MLP neurons of a small language model. Each row is named by its layer, matrix (gate and up: input weights) and neuron, and shows model dimensions 405-468. Each number is 128 + 24 x the weight over its row's rms, rounded and kept within 0 to 255. A neuron's up and down rows have the sign that makes its largest values positive.
A block is one neuron, or neurons of one layer that tend to fire together. After each block is what it responds to, as a language model described it from the Wikipedia text at the highest values.

L3.gate60 [124 163 128 125 162 147 122 107 103 146 165 142 154 167 132 137 124 100 105 152 142 108  93 135 114 138 165 159 140 125 150 121 143 130 156 116 126 144  90 103 146  83 144  93  90 123 130 111 141 105 119 156 137 134 183 113  89 165 186 139 129 146 114 120]
L3.up60 [127 122 148 144 122 110 126 183 125 114 160 186 175 164 124 122 116 114 154 134 187 116 141 137 109 146 124 148 116 122 144 137 111 149 100 152 115 148 144 135 110  99  70 110 147 127 115 114 146  73 110 115 144 124 131  88 117 110 155 154 129 157 118 168]
L3.gate277 [ 91 192 140 127 147 145 162 114 108 111  95 129 179 122 155 155 100 149 134 140 156 125 114 123 112 153 133 143  92 149 178  78 114  91  98  98 100 144 121 136 137 120 118 141 172 121 132 122 133 111 153 129 197  71 122 169 115 117 141 135 161  79 115  98]
L3.up277 [108  99 133 124  90 130  91 156 145  98 153 165 164 127 150 112 120 112 160 126 147 134 138 129 128 131 166 118  97 116 102 165  96 145 116 135  89 163 142 109 164 167 164  95 161  95 119 125  97 116 113 124 111 135 102  96  96 120 142 132 132 108 112  68]
L3.gate854 [ 78 140 143  82 126 100 164 132 111  97  80 127  89 153 118  95 125 164 166 153 158 117 116 119 130 164 120 126 162 112 112 148 138 125 153 120 152 122 137 148 148 144  77  99 129 135 102 104 122 132 129 122 166 198 128 151 114 164 136 104 178  89 154  98]
L3.up854 [146 111 161 115 100 119 140 155 146 125 143 160 165  99 156 117 123  91 102  78 146 154 113 124 107 140 184 137 143 104 138 140 125 165  92 161 137 115 149 109  55 164 108 109 155 129 142 126 111 140  86 146 154 118 126 143 134  96 122 162 127 156  98 104]
L3.gate1334 [171 170 155 106 127  83 138 125 121 171  84 123 107 155 143 114 150 139 123 157 121 107 114 104 117 135 135 111 140 106 155 132 107 135 141 113 145 144 114 103 121 136 127 122 118 113 102 134 131 140 117 128 188 105 129 105 129 148 184 130 185  99 130  64]
L3.up1334 [144  90 149  82 130 139 121  71  98 137  93  84 121 138 157  79 156  95 127 114 124 105 117 110 103 129 170 129 129 113 179 128 136 114 150 147 121 102 156 148 163 112 109 146 165 129 121 138 110 111 206  88 115 126 164 101 133 166 128 148 137 134 144  98]
Description: Possessive clitics and determiners that mark an owner before a noun, such as the game's, the mobsters' lair, its heels, his hair, their number.

L2.gate878 [172 110 147  90 161 100 107 135  86 119 135 108 148  95 121 108  96 125 109 143 123  87 136 103  86 177 171  98 129 158  91 119 128  60 141 143 130 103 138 143 143 181  99 127 145 140 130  97  81 139 143 138 120 126 126  95 135  97 162 145 171 106 122 139]
L2.up878 [101 112 147 105 145  98 186 124 112 122 128 164 163 143 164 122 118 150 128 185 129 102 102 142 127 144 166 146 145 115 146 114  96 129 159 133 111 138 152 129 142 136 140 154 166 148 138 138 129 134  98 167 126 119 138  89 105 124 150 143 157 144 128  94]
Description: Possessive forms that begin a noun phrase: the 's or ' clitic after a noun or name, and possessive pronouns like her, their, its, His.

L5.gate97 [135 136 154 140 123 156 170 153 124 137 127 134 134  76 180 147 100 113 125 141 120 152 143 146 132 118 166 143  99  90 109 150 123  72 136 145 135 157 154 108 156  96 142 138 145 143 133 153  99 149 141 132  99 133 139 111 145 149  81 114 131 118 107 158]
L5.up97 [134 107  99 128 160 144 147 118 138 111  94 119 105 141 137 184 132 136 138  98 155 167 131 171 140 117 162 140 110 145 105 152 142  96 154 131  87 121 147 110 132 120 135 124 136 137 139 131 133 147 148 125 151 165 143  65 128 139 140 135 148 133 153  99]
L5.gate100 [149 119 143  48 121 125 162 115 150 144 120 134 116 127 110 122 142 144 180  98 147 157  95  96 122 108 112 128 102  93  96  94 122 143 151 136  79 114 156 144 109 142 106 127 117 159 182 107 100 132 176 131 190 130  92 154  86 144 146 108 141 138 123 139]
L5.up100 [100  86 117 158  94 161 144 126 130 106 152 140 115 140 129 165 164 126 134 146 137 127 146 155 165 124  97 140 164 116 115 115 134 112 121 136 135 182 162 104 130  98 111 132 129 172 126  99  88 113 103 160  96 136  95 128 119 109 124 126 113 118 115 113]
L5.gate189 [118  97 158 108 118 138  82 170 137 147  97 176  91 137 124 134 117  73 149 108 129 110 162 150 116  80 118 148 135  97 113 143 144 120 130 122 132 116 187 127  94 109 152 141 108 138 159 136 151 153 159 120 160 158 115 105 115 117 140 139 148 134 121 165]
L5.up189 [117 140  98 146 112  94 122 119 151 145 186 130  78 147 122 148 121 157 102 113 144 135 162 127  99 129 174 115 152 151 136 133  83 169 158  85 128  92 143 131 136 110 141 156 117 119 129 133 139 169 127 127  91 118 116 125 149 131 130  89  97  28  95 131]
L5.gate292 [127  91 165 121 110 121  96  91 172 120 112 102 147 128 103 109 110  81 130  95 145 125  93 113 140  97 154 113 158 111 138 126  94 124  97 106 154 111 140 129 115 127 136  89 156 130 135 147  98 160 172 111 155 120 151 157 122 105 129 112 142 150 145  98]
L5.up292 [110 100 158 123 136 143 137 162 155 119 144 133 106 137 110 114 157 142 123 128 110 133 115 104 124 160 111 129 127 172 142 132 137 135  91 114 135 169  66 125 111 129 126 119 109 160 154 110  99 152 130  86 166 137 120 140 104 108 131 121  94 127 104 143]
L5.gate314 [137 137 163 131 108 123 128 117 128 108 106  51 139 119 148  94  84 141 130 101 137  86 115 164  86 123 148 136 122  79  94 134  96 145 106 118 136 136 140 107  78 133 114  96 157 118 176 118 140 105 102 125 121  89 143 137 170  95 118 124 147 158 125 144]
L5.up314 [109 136 142 155 137 145 108 176 118 131 141  61 135 130 114 150  77  94 128 109 109  86 150 108  91 169 127 152 125  84 115 145 129 111 137 163 146 137 162 169 119 160 127 129 133 105 100 167 100 159 164 156 127 139 141 130 142 159 139 131 168 151 109 167]
L5.gate335 [ 90  93 138 148  84 100 143 153  79 126 100 137 132 138 125 117 144 145 175 102 135 118 137 102 122 137 109 126 131 115 102 118 135 147 126 124 117 147 110 123 168 149 126 120 146  99 189 138 131 123 177 106 112 108 171 155 105  82 126  86 139 128 119 152]
L5.up335 [127 103 172 153 107 142 144 128 129 119 150  98  91 117 136 140 178 134 147 174 143 129 121  89 130 149 109 147 151 149 121  93  83 111 121 117 159 115 131 166 150 154 160 136 153  87 137 170  94 137  83 148 148 105 119 134 121 124  94 134 133  97 166 125]
L5.gate366 [ 90 136 174 151 158 158 130  94 172 155 136 144 132 135 143 136 131 121 153 135 134 145 156 142 164 143 127 152 121 137 137 128 150  85 172 129 146 163 131 119 104 131 171 145 108 152 141  97 133  97 128 140  95 126 102 142 152 127 139 100 147 111 140 132]
L5.up366 [136 111 164 139 128 117 118 115 162 125 100 124 148 123 120 125  95 103 155 128 110 121 147 145 155  97  85 129 118 146 133 138 150 172 113 131 137 102 153 151 118 130 115 106 113 188 172 144 140 144 148 142 142 137 156 116 137 119  83 150 106 143 139 123]
L5.gate393 [102  92 151 127 108 127 158 165 142 159  81 108 148 148 180  85 103 138 126 101 123 127 131 104 142 121 133 157  32 143 154 139 141  97 202 108 104 143 135 114 126 135 104  99 150  98 171 121 104 114 110 119 153 109 174 171  91 117 101 138 122 162 160 150]
L5.up393 [102 115 155 147 119 141 171  96 111 171  98 167 164 123  92  94 126  88 112 106 165  85 145 140 120 100 120 119 194 128 140 162 108 123 134 147 106 106 141 128 160 135  63 110 121 118 147  99 111 132 169 117  98 117  95 107 135 155 122 132 118 133 137  91]
L5.gate410 [129 129 142  92  94 192 144 127 113 155 139 107 116 186 144 122 122 123 141 146 149 130 113  96 118 146 137 113 134 151 134 106 106 155 125 124 125  98 123 136 120  92 144 120 122 124 133 117 127 138 170 129 163 123 149 139 129 157 123 158 124 143 118 135]
L5.up410 [133 137 138 150 123 131 115 102 154 165 122 111 150 124 118 121 111 141 134 138 113 146  86 120 115 143 127 129 109 184 125 120 115  96 134 166 140 139 109  94  98 138 152 135 163 148 126 173  51 127 123 114 108  89 144  87  91 147 130 148 106 107 171 113]
L5.gate543 [138 115 107 121 138 122 149 106 121  70 114 145 106 142 125 107 147 167  98 117 138 105 129 111 143 123 114 127 151 147  96 118  85 112  94 167 136 132 128 138 137  98 126 118 104 131 133 121 133 119 107  88 113 125 128 157 114 101 138 142 115 124 143 134]
L5.up543 [143 130 157 136 140 102 167  96 121 189 104 119 132 144 128 147 127 101 105 136 110  80 112 142 110 103 158 134 115  74 148 125  88 128 143 142 114 104 141 124 141 143 144 125 141 163 141 140  77 135 101 148 106 122 115 139 144 111  89 153 115 137 131 100]
L5.gate640 [135 124  90 160 120 141 109 165 143 184 126 106 168  98  41 159 110  80 117 113 100 132 144 169 137 153 111 126 120 106 127 143 125 135 156 126 173 132 124 156 133 134 137 126 106  80 126 148 143 138 141 143 150 162 114 140 125 153 162 169  94 155 118 136]
L5.up640 [153 166 152 114 114 132 141  99 163 129 163 115 147 117 130 133 173 140 139 147 124 120 138 144 127 146 109 107 141 136 169 109 106 141  94 162 134 115 138 148 132 132 150 130 154 140 129 141  86 142  99 127 131 116  89 178 122 138 120 104 119 137 118 135]
L5.gate1009 [142 122 162 134 122 103 150 123 141  77 131 111 141 139 138 150 154 176  89 142 121 130  85 109 128 136 131 137 125 127 132 129 157 141 107 111 141 173 151 124 111 121 145 117 131 120 145 130 182 125 113  98 130 106 131 145 133 169  84  86 108 109 105 149]
L5.up1009 [133 163 130 124 134 110 163 149 139 157 138 113 158 117 152 159  89 111 150  97 128 123 108 169  93 114 165 131 132 157 159 157 124 135 147 139 114 143 107  90 106 172  99 126  80 177 160 109 132 117 113 130 143 123 182 160 124 128 164  91 114 125 123 128]
L5.gate1016 [140 134 153 132 130 124 166 165 137 178 114 126 130 145  87 170 121 138 166 141 120 151 134 150 113 128 116 144 143 163  79 126  93 129 127 115 163 156 128 116 147 157 135 143 133 147 134 135 168  99 103 129 157  94 147 120 124 137 125 170 100 160 126 145]
L5.up1016 [101 150 128 115 150 124 135  73 141 139 143 103 158 131 110  90 125 120 121 134 126 148 129 108 112 124  93 130 118 105 124 138 128 153 139 122 140 116 141 115 134 152 150 136 139 102 119 141 116  86 153 118 120 112 114 125 126 116 137 121 162  93 116 136]
L5.gate1060 [ 99 126 106 156 129  79 162 164 156 153 115 112 125 153 125 121 109 143 133 114 128 163 162  95 119 149 134 152 100 141 120 147 130 116 119 164 135 148 119 107 131 138 124 113 126 125 128  97 120 165 144 113 141 141 105  94 162 120 166 125 125 104  68 152]
L5.up1060 [133 175 109 114 130 106 122  91 109 130 187 153 139 109 130 149 119  82 120 126 115 134 140 158 125 142 161  95 173  96 138 167  98 137 176 106 128 120 131 152 131 116  99  96 159 132 110 124 123 138 130 132 115 177 156 109 136 120 117 128 137 116 140 148]
L5.gate1248 [121 118 153  83 124 100 124 154 113 163 131  94 131 119 128 188 121 138 134 118 141 138 131 150 153 137 146 138 152 154 123 174 116  98 128 127 100 182 155 169 137 106 128 140 163 131 124  87  99 110 107 124  95 133 109 108  59 115 109 161  95 129  95 160]
L5.up1248 [145  86 165 155  80 119 114 116 123 147 156  98 134 132 151 172 126 121 144  86 154 157 104 115 123  57 163 131 100  96 163 118 131  63 127 140 144 161 109 152 128 115  84 127 141 165 167 148 130 177 143 134 117 162 113 150 156 136 111 144 132 140 174 133]
L5.gate1276 [128 120 183 123 123 155 158 124 133 118 131 148  77 134 135 162 137 120 130 134 164 133 104 111 165 171 108 103 111 130 161 107 137 147 109 122 172 121 179 111 116 107 114 146 130 129 138 148 115 111 127  83 156 109 133 138 137 113 165 133 124 158 123  93]
L5.up1276 [131 159 161 193  95 183 104 121 140 143 152 123 158 150 123 117 155 118 139 116 102 156 140 121  80 130 176 135 116 106 117 118  87  99 113 136 169 136 124 163 105 156 100 147 154 157 175 161 110 144 121 153 122 161 156  85 131 149 117  93  99 136 140 133]
Description: Line breaks ending a Wikipedia article's title line (= Name =) or short description, also after captions and before section headings.

L3.gate83 [137  96 155 112 140  95 154  87 119 148 177 120 106 134 168  85 122 176 170 115 147 139 130  96 145  57 119 104 198 142 119 114 139  83 104 142 136 151 130 107 126 121 132 150 138 162 130 110 152 120 149  97 123 112 137 138 142 117 119  97  85 125 131 101]
L3.up83 [137 167 127  94 123 127 153 154 128 111 198 120 104 140 151 150 102 115 162 167 121 119 127 118 110 107  77 139 131 135 109  91 146 119 150 140 148 133 154 153 151 167  89  94  83 155 139 144 158 144 101 118 117  72 157 105 110 126 124 126 110 142 112 107]
L3.gate344 [118  88 124 184 105 108 155 126 168  98 159 173  74 129 104 170 115 125 131 142 118 163  92 126 126  96 123 151 147 116 101 136 134 154 119 155 160 164 100 127 136 132 146 129 134 127 177  98 148 176 166  79 149 158 106 147 134 133 129 129 148 162 101 117]
L3.up344 [132 111 162 143 142 127 132 156 138 141 155 129 113 118 137 105 119 121 151 127 134 114 102 127 122 102 138 137 110 136 154 137 139 123  99 103 140 126  97 139 123  95 143 124 107 125 145 116  87 164 121 162 110 113 167 151 110 149  93  87 108 147 122 150]
L3.gate500 [124 146 124 102 109 140 102 137  85 135 114 174 122 100 128 148 179 153 100 141  83 105 117  60 105 142 129 119 154 137 165 147 143 132 118 146 165 148 136 118 128 120 124 149 109  86  97  93 166 126 152  96 124 129 143 125  96  89  95 128  88 123 139 123]
L3.up500 [123 129 138 167 131 128 108 124 135 100 131 160 147 107 125 143 104 152  99  83  99 136 163 108 127 124  98 123 136 124 185  96 120 157 131 147 132 133  90 132 112 138 141 162 159 164 157 141 139 116 120 137 162 143 163 127 126 127 108 140 140 100 107 132]
L3.gate546 [ 88 126 144 137 107 185 127 142 153 151 111 170 128 126 105 142 113 145 149 111 134 108  88 108 107  92 117 118 152 179 111 123 112 119 132 110  83 120 131 147 136 125 120 111 122 145 124 108 115 138 160 146 141 148 159 105 127 117 147 128  79 110 131 135]
L3.up546 [126 102 108 152  94 160 132 141 137 130 135 122  88 112 122 167 137 123  76 140 117  79 104  61 143 104 148 157 129 125 110 129 128 121 174 173 128 104  75 129 175 138 168 144 110 142 124 127 115 125 114 116 128 146 144  84  90 140 155 139  96 181 152 134]
Description: Closing equals-sign markers and the line break ending Wikipedia titles and section headings, e.g. "= Fincastle, Kentucky =", "== History ==", "===Havana===".

L5.gate8 [174 137 145 108 145 174 116  83 114 113 104 131 128  85 109  94 133 119 127 161 130 126 113 130 150 136 147 168 180 113 138 173 131  98 105 102 105 163 150 116 126 112 133 118 145 150 108 125 109  98 121  83 128  75 160 136 153 138 156  71 140 131 129 104]
L5.up8 [130 122 123  98 115 111  89 108  98 155 157 121 178 165 118 134 101 136 145 104  75 119 132 103 112 138 159 110 114 156 150 129 153 144 161 156 132 177  96 118 154 148 126  98 139 140 155 158 149 140 150 157  94 129 117 145 156 120 152 154 107 123 133 161]
L5.gate103 [ 98 123 148 184 109 143 130 153 154 104 126 111 154 125 169 144 120 117 172 152 118 157 162 108  87 130 116 131 103 109 136 140 143 123 172  85 169 143 148 111 110 129 151 125 151 102 123 173 131 120 132 115 116  99 146 140 123 124 121 142 104 129 117  56]
L5.up103 [132 132 106 175 107 130 125 133  66 122 132 116 131 105 148 117 125 121 134 171 161 102 137 106 114 120 163 118 129  97 121 159 146 112 176 137  93 143 115 147 137 116 113 122 144 144 105 120 127 130 163 100 107 114 161 134 151 163 119 124 114  78 132 141]
L5.gate211 [145  93 123  95  91 157 104 106 182 132 111 103 113 122 156 136 165 103 134 129 102  87 143 112 109 126  96  98 156 125 145 145 187 112 131  97 159 188 136 110 160 114 144 103 138 118 111  98 117 124 157  99 181 148 109 107 123 124 102 120 160 114 132 140]
L5.up211 [154  72 127 103 101 139 154 113 148 100 128 129 149  89 125 116 141 133 104 120 149 121 131 166 121 121 109 119 127 132 149 133 129 184  89 113 184 109 114 125 149  98 134 149 100 127 118 146 116 108  68 122 110 132 121 133 111 123  94 154  99  94 108 130]
L5.gate237 [177 155 133 139 100 132  95 163 132  73 143 149 164 176  99  82 146 149 143 140 131  96 126 115 138  96 145 106 163 153 154 159 139 100 139 139  72 139 159  83 145 139  77 120 156 108  82 133  92  82 123 115 134 109 131 107 142 117 113 128 153 168 147 120]
L5.up237 [129 133 153 156 117 134  96 139 146 141 142 150 113 107 102  70 118 150 136 130 167 153 129 134 104 131 142 138 155 156 155 176  96 121 137 136  76 170 106 131 153 122 130 102 153  88 111  88 133  94 113  46 122 125 167 133 151 166 138  68 158 175 116 135]
L5.gate285 [152 124 120 108 125 113  86 146 104 114 141 182 126 140 106 115  95 101 102  79 122 112 126 111  99  62 162 123 111  85 166 133 117 123 140  98 117 149 144 128 143 141 114 104  65 109 125 100 158 146  99 115 138  80 146 162 114 107 116 120 154 130  97  89]
L5.up285 [124 122 144  92 146 145 107  80 153 128 152 105  93 162 165 114 115 137 119 132 150 139 143 115 122 139 145 156 121 107 132 108 122 121 138 118 115 141 102 130 140 159 119 162 115 151 165 104  84 107  87 151 115 188 149 116  91 113 150 119 155 133  82  75]
L5.gate405 [161 149 134 167 149 124 119 132 133 142 128 157  91 141 126 128 133 139 139 119 134 101 160 149 108 128 165 139 120 123 164 118 142 136 165 135 120 151 147 143 116 131 113 151 122 125  93 127  92 144 155  92  98 131 142 105 131 130 105 139 185 164 145  94]
L5.up405 [108 150 140 126 133  82 136 111 164 123 108 153 122 103 148 120 141 147 117 148 130  88 105 121  96 112 107 136 104 150 106 133 100 104 108 104 171 156 123 107 165 121 156 143  98 125 110 107 112 100  93 129 121  95 145 132 104 119 124 138 125 131 164  88]
L5.gate638 [128 143 147 142 125  98 112 158 113 171 140 133 110 105 115 119 120 133  99 119 128 154 180  97 116 126 152  96 112 110 157 152 133 147 130 140  94 107  98 112 152 168 103 122 125 129 173 122 152 134  96  98 123 131 156  77 122 138 124 110 151 112 124 143]
L5.up638 [ 94 129 123 136  80 100 144 117 135 114 119 120 140 138 152 115  95 114 121 137  62 149  86 158 130 163 113 151 132 152 122 119 115 156 112 125 123 133 136 133 160  99 148  99  66 110 146  88 139 124 139 126 145 105 133 175  91 121 157 104 144 107 114 107]
L5.gate712 [145 143 159 116 129 120 142  83  92 130 135 138 157  98 144 102  80 117 118 126 126 121 100 142 138  96 129 136 166 106 181 119  93 139 121 113 117 141 144 130 167 176 143 120 162 135 150 138 120 101 175 129 140 146 160 126 128 142 136 101 152 142 102 122]
L5.up712 [120 124 139 126 133 114 111 123 137 109 123 125 154 131 125 127 142 116 133 140 146 100 158 102 152 160 147 141 134 133 160  88 150 127 123 140 146 143  85 104 159 128 107 119 155 166 113 146  87 141 110 137 183 112 158  97 167 142 147 128 128 170  97  91]
L5.gate868 [141 125 181 175 131  84 103 142 118 130 133 122 142 146 101 121 131 120 145 101 131 148 152 136 127 125 135 128 111 112 173 125 136 139 111 139 105 148 126 140 151 113 123 135 125 128 142 133 114 102  94 124 114 129 141 155 137 147 140 133 115 124  53 161]
L5.up868 [127 136 146 150 170 131 136 109 159 138 142 140 146 183 147 116 114 143 149 135 172 135 100 115 131 117 135 155 166 163  97 121 140  92  86  91 101 119  98 144  91  93 107 134 114 101 108 139 158 124 128 163 111 170 112 115 116 147 123 106 141 128 165  90]
L5.gate876 [139 104 124 168  93 140 104 150 125 163 108 128 124 125 143 143  78 120 128  79 129 124 116 137 106 177 127 151 133 115 116 125  89 100 104  90  81 134 127 139 176 141 119 145 118 145 122 145 119 131 123 110 124 132 102 151 103 126 157 136 145 129 129 162]
L5.up876 [114 167 157  83  85 118 119 130 124 129 179  89 143 166 128  73 128 168 151 164 125 121 110 124  80 135 110 141 126 104 120 180 125 159  97 109 143 142 154 132  78 148 143 117 100  95 174 117 122 140 131 156 112 102 160 153 115 149 104 114 113 119 103 130]
L5.gate960 [175 108 164 147 143 136 111 157  96 152 138 114 138 125 163 141 142 135 107 135 122 120 101 136 149  97 120 177 140 158 112 143 139 136 114 134 134 160 109 145 170 148 148 114 116  73 147 129 122  89 158  72 121 151 120 152 173 167 129 114 114 186 116 135]
L5.up960 [152 126 130 128 136 144 112 112 135  93 102 127 141 114 141 117  90  73 126 117 145 123 120  80 124 139 145 172 153 106 108 123 121 111 163 115 122 111 132 117 181 105  95  86 121 101 140 107 142 119 119 116 131 124 135 143 162 166 181  55 103 162 145  69]
L5.gate971 [137 108 108 111  89 130 119  98 152 139 114 133 148 130 136 146 114 156 159 111 150 125 130  95  82 127 144 111  88 110 126 153 138 130 124 128 122 134 166  87 163 106  92 161 102 145 142 118 109  77 170 137 110 111 125 108 130 141 133 157 182  82 116 109]
L5.up971 [125 143 112 106 104  94 143 143 132 164 128 135 123 143 152 116  97 123 154  94 143  95 140 119 114  98 144 145 112  95 179 159 135 143 128  92 108 123 106 131 124 118  78 146 169 107 131  74 149 113 108 122  99 147 168 113  77 131 144 137 142 146  87 116]
L5.gate1245 [162 151 166  75 154 154  90 119  94 121 152  69 129 105 119 119 128 144  97 175  91 125 112 153 134 170 172 155 112 116 134 160 123 133  98 135 112  86 149 128 161 126 126 142 129 125 108 118 117 189 132  86  73 125 105 127 139 153 123 111 135 176  88 143]
L5.up1245 [113 144 125 125 132 155 107 148  95 143 124  75 120  98 142 136  97 115 152 130 111 173 139 131 152 106 140 141 109 144 126 124 122 187 135 139 107 124 119 129 179 114 124 182 140 109 159 122 108 151 160 106 108 122 161 114 159 109 190 121  96 163 122 113]
L5.gate1257 [122 166 100 153 145 127 118 158 130 176 101 152 117  98 166 143 117 112 123 128 143 110 144 140 143 136 144 114 142 139 133 104 118 125 140 157 165 169 118 147 116 136  99 110 167 142 104 157 120 145 142 110 114 137 160 117 145 127 157 131 137 151 165 125]
L5.up1257 [ 92 159 144 111 154 109  76 164 111 125 149 132 126 100 169 115 119  89 111 142 130  84 134 132 145 140 127 108 146 123 160 177 112 103 116 150 113 126 126 129 164 148 106 151 146 154 132 128 104 107 110 139 132 157 147 105 109 115 137 167 136 152 148 144]
L5.gate1275 [134  90 153 133 125 157  99 112  96 179  93 154 139 129 132 144 160 145 123  80 131 110 104 151 111 131 120 121 126  88 182 136 132 125 113 143 123 152 116  85 144 127 137 162 172  86 133 113  79  85 110 127 131 131 111 165 149 133 113 106 105 164 125  77]
L5.up1275 [168  82 159 149 105 132  98  90 114 130 139 116 156 120 147 132  86 141 133 154 141 143 125  93 159 110 143  94 170 143 122 135 128 131  89 131 157 141 107 117 164 104  80 101  81 123  87 108 146 105 171 130 136 124 161 140 135 159 155 133 116 148 116 156]
L5.gate1315 [155 182 127 109 120 110 120 139 122 104 117 138 111 174 132 163 151 149  84 116 126 107 112 111 153 111 161 159  78  92 118 134  92 120 111 169 153 154 136 104 183 104  98 162  93 142  96 111  93 109 113  99 151 144 130 159 133 128 135 175 144 157 107 112]
L5.up1315 [121 132  92  99 109  78 158 135 122  96 120 167 100 151 133  83 134  94 112 160 105 105  84 129  81 112 123 127 136 114 115 140 105 110 155 120 125 157  93 129 119 131 113  92  98 134 127  80 119 149 136 148 135  91 139 112 129 173 121 159 148 103 167 133]
Description: Determiners like the, 's, and, his that begin a noun phrase after a comma or preposition, pointing back to a known entity: the mall, the club, he and.